Weights of a small GPT-style language model, trained from scratch on English Wikipedia: MLP 1792 squared ReLU.
MLP neurons of a small language model. Each row is named by its layer, matrix (down: output weights) and neuron, and shows model dimensions 176-303. Each number is 500 + 40 x the weight over its row's rms, rounded and kept within 0 to 999. Numbers have three digits each.
After each neuron's rows, "raises" lists the tokens whose logits its output raises most directly, leaving later layers aside.

L6.down380:481531537567467493541496552463485428508523471568467479476470562482463496474529455554499491477462491526506486500477435483458457479591490486496500478519575496464510608519497484520530573532493572464551454509457527605471456513473523576519517514513498536491504482522456487474469472514519493576456503465513473484607440512550494529496513434531483470466510524565416484529512520459532498451459
raises: " Europe", " Australia", " America", " India", " America,"

L6.down1449:432468521523480504618550506453486457484514391526498575541414604473492468458563522486489474493494472561569492555524450509544562507529413568510474499493433569460489467468548490511542473509558503465478497508506512521482539434527546504485475490467502488467491480478484473525428514506557446454555503535468503542442573526455570539504489529448525476459506575469533560550440463522516525506510
raises: "er's", "han", "ening", "entially", "gin"

L3.down1049:474537525527476460494510508457495545466467463521473508495523509473443561531498501510480553539453471549467472541500582491489517444502500580567484490521535572482520506421520419527501444525489463561492410454516465517530526533444474498383446510586521522435493482620495516508434466445462525456472534499500420548423506504455521517455384526521432471430506473495538554581467430551458404503473
raises: "ion.", "ions", "ion,", "or.", "ria"

L3.down739:531528518472558479461508512401518477498494482554492472448546507558437546506511516491416571494517508481535522439506524511534477537593544547500515444459489491506480534487500496477645454505452503404442464502497495502514441559461498556529522459442591540498514512420475520476489453500535488453491514525435532494588521503513407501480464499489476531477566471468550528504581500518552516507481
raises: "ations.", "ants", "ations,", "\".", "ation."

L6.down548:556589499541492539530496553516426412524497479505483529491598502565491477532474412401482528478490532485541511553491529522510537488496475535437495533546523550464464490497506427529515475508494521540499561517460532527514476445475491493508499512482419518528523474475395491472442440437455413556382568532484519536528491510516491560495505471485446521475439480557474459492507513466479576496535
raises: " America,", " America.", " America", " American", "ities,"

L2.down209:515484449441497486495473511542455480527564433462530536484479549438492464489525546482497455512520512547482502462462397500540552463461406511499535412483467523575551476550477531558455501482458571501521583565519436484486535539537519449486484507565511461539458542512514471557440534576461490460472497470539560496514498493548460451525569477524490549462531519498495486479474412534493476456545
raises: "ented", "od", "can", "ved", "apt"

L2.down227:545419486493555513500489489484509540354541557525466456520510520508508498578490473518452497481512526454500493533541494489490526496462533485445447563544518537512563468555458518502530475460498476510452554488488454461419462489502501492522550472527513475428466427451466567476479427510558476536455439552460429544561482441493476514526512498518514521562460496557566489487514552471505489538468
raises: "oy", "ih", "ez", "am", "als"

L2.down1632:508500513461562507476576547542478505417473529436467552514501507526516528542552540522550520589467478445528533467566452538472470532443538539532425522498487560464531492535496476517468543469534480493520471489486529575498515478497566465451477505517451485531524483498462496510441575527483535502526484516373419544462445533481527468473430519489494541439521488535485550482541404510489418495481
raises: "ion,", "at", "ion.", "ve", "ory,"

L3.down1620:500428452418533498473553559453534535472487487505500589495503486491456491508537498480624484520505461497467459480457538438546487448594484502456499501502407504511532505484512447490545465506554576554523556448505444508403482487506469465505482487524512491511501479457512537550560497513421456469563414468539504483561560491517546528441484458519463429459509511506485554485505492579429449534516
raises: "em", "eb", "er", "ec", "e,"

L3.down1267:570521543504522542508509506449466497500495508489475486429472476474493440482542515399543504463472496512526532494422465524492449521588411498518483425468505509534546475414502488519473397485463485385492516550485494502477481519471512558414521587424516490472508460359492582493430435502502495557530519427487559457452557453525443543516425522481516540520496513549513495470552474560556439489507
raises: "ry", "ry,", "a,", "le,", "le"

L3.down429:548584488444505439519455492404503535441566507486485512567409541516497498495440569569573483539554538541454476560527495505482442476548441595528494527502511527495498570422457511461568507456576501531486528473503480444531527520513501456494478503505565549478471523486535459478550485490455533513508577499522466418469432517445492503549491554453506502478545424501537504493523465581480427524503
raises: "y", "y.", "y\"", "y,", "y's"

L3.down733:477470529551483441546556472472459574499527475468475489459479454500542514465482404486524465483491490459496598466453528520521442572536510438437509602500423500531439518553508416447550513530474378415514510540472521510512404525503505513540471516532532487474538509498496442538416450470469443501474501492473468496487515461489445528526509532584460519526525468517485500526505481489510502571530
raises: "ances", "ances,", "ance,", "ry,", "ulations"

L6.down166:519477542479500454505477442472492468516490543489465474476538498493508509545542487451504529504545511519497525517467512524486583498457503552522489458477498487503533459427484490547428474550512510547451442501502461479412538521510496503515499515484537468523527489540528507576444557518529532487450560535489502574485536496489476488499475559465471471551597483401507554390563544568502517526464
raises: "za", "ger", "gr", "cha", "ze"

L3.down1371:473433447422554491514497472496541474574501506485521544520621538522461518437523519483554536522509528496465477504497489497469475489489508584468521506478515434531518514526551533516471429437476560486523548443462472506531584513485547479457558610502558451535547491499563509490477439546414538462493546548476446440510500523501559505488501487535522481540486528517515510490454468535449521550504
raises: "rey", "row", "y.", "y's", "y,"

L3.down1492:469482516445552541455551526443510521464493523480508537504502513476469437467492482483538517577518546462463530416459503545443548473518436559492470537512482518457517562492443476449564547555608537554584507535556526467530546444469475535501464437496510546484481481464479458499474499499454431482576450443481490409503475524548586551460475461477488535469477466486474542472519507428452463583554
raises: "en", "en's", "ening", "en.", "en,"

L6.down1623:456485494480543421465508586572523541485487522570459466463460377491413493539437546497533481520464487511464494421423529484588503449545524501435468485596437587565477512424531485440484545519441510520497489477534542484562530474404522460493536470493487480554356523438519516516514508491481520553543501491490495441501509532529468487493482498508460466571515475554426504510488486510575483571518
raises: "atic", "en's", "atically", "en", "en,"

L6.down869:469504493621531494565553416481496472457504572503507478513533549557565486502396506539490495463526496540576498437543444501517504488502498460505569478556438588562512456512559494495531417446468541465536524479544552506477471493450505507576475482473512471477522538596498476503418375521438528481483396455462555507484529500477481471495532509497479497476500427457511513504511517480511482513492
raises: "s,", "so", "s\"", " known", "sey"

L6.down1656:464525518607491520578543416477511485526558517489491447529526468538456491501432550463485504544543540500508529528512435529480536451489506502473490501524568550523578518465520491543488452481491497600555532541437499449458516480554486535504475483520469496548541544527447461493483566454471520503471543461526419469508545474495470511508436518496529504450455501521509483513460577530500454481464
raises: "ia", "ian", "ia.", "ias", "ians"

L6.down1560:518506511467568536517550511403460463444532479594503499494517523462562464486438533501509505513440576537458504568494559512399509461509464455465529520527547532435416510465503476434476525491396472539472497568494496451473456531485561479457544530531485435464509517519501481521537512463485494516576472410475432482547519540532521418430477496481534529442487526590480536485523494506480462533522
raises: "u", "uation", "ua", "ue", "en"

L3.down1342:493451447435492495572544592473529522443487406474544488491534437456479479486519525568526497470427552501431502487501485516543508446493540531451566496428507514541556493520471501411551548469467517481486461452573487544487498562501486503529460484492514487591455555508437502500558559558533543466484464568461494546508480530509555484535490491534534495482580525491480463420566491457461505507550
raises: " south", " north", " west", " east", " southwest"

L2.down1248:574538531537493487495469487481454476514498463515496488426470535541541387441460516456491469478490491507496511532485513537551530544461472471465539474520482487525438467588466496535419550470356579462498510547487521473438438619487505529543504411428514567554479537595487563541567545495492463532479453533485485518453481514510546529475503541470442551471568486544544441502520464454562473597509
raises: "ates.", "ates,", "ate.", "ated.", "ates"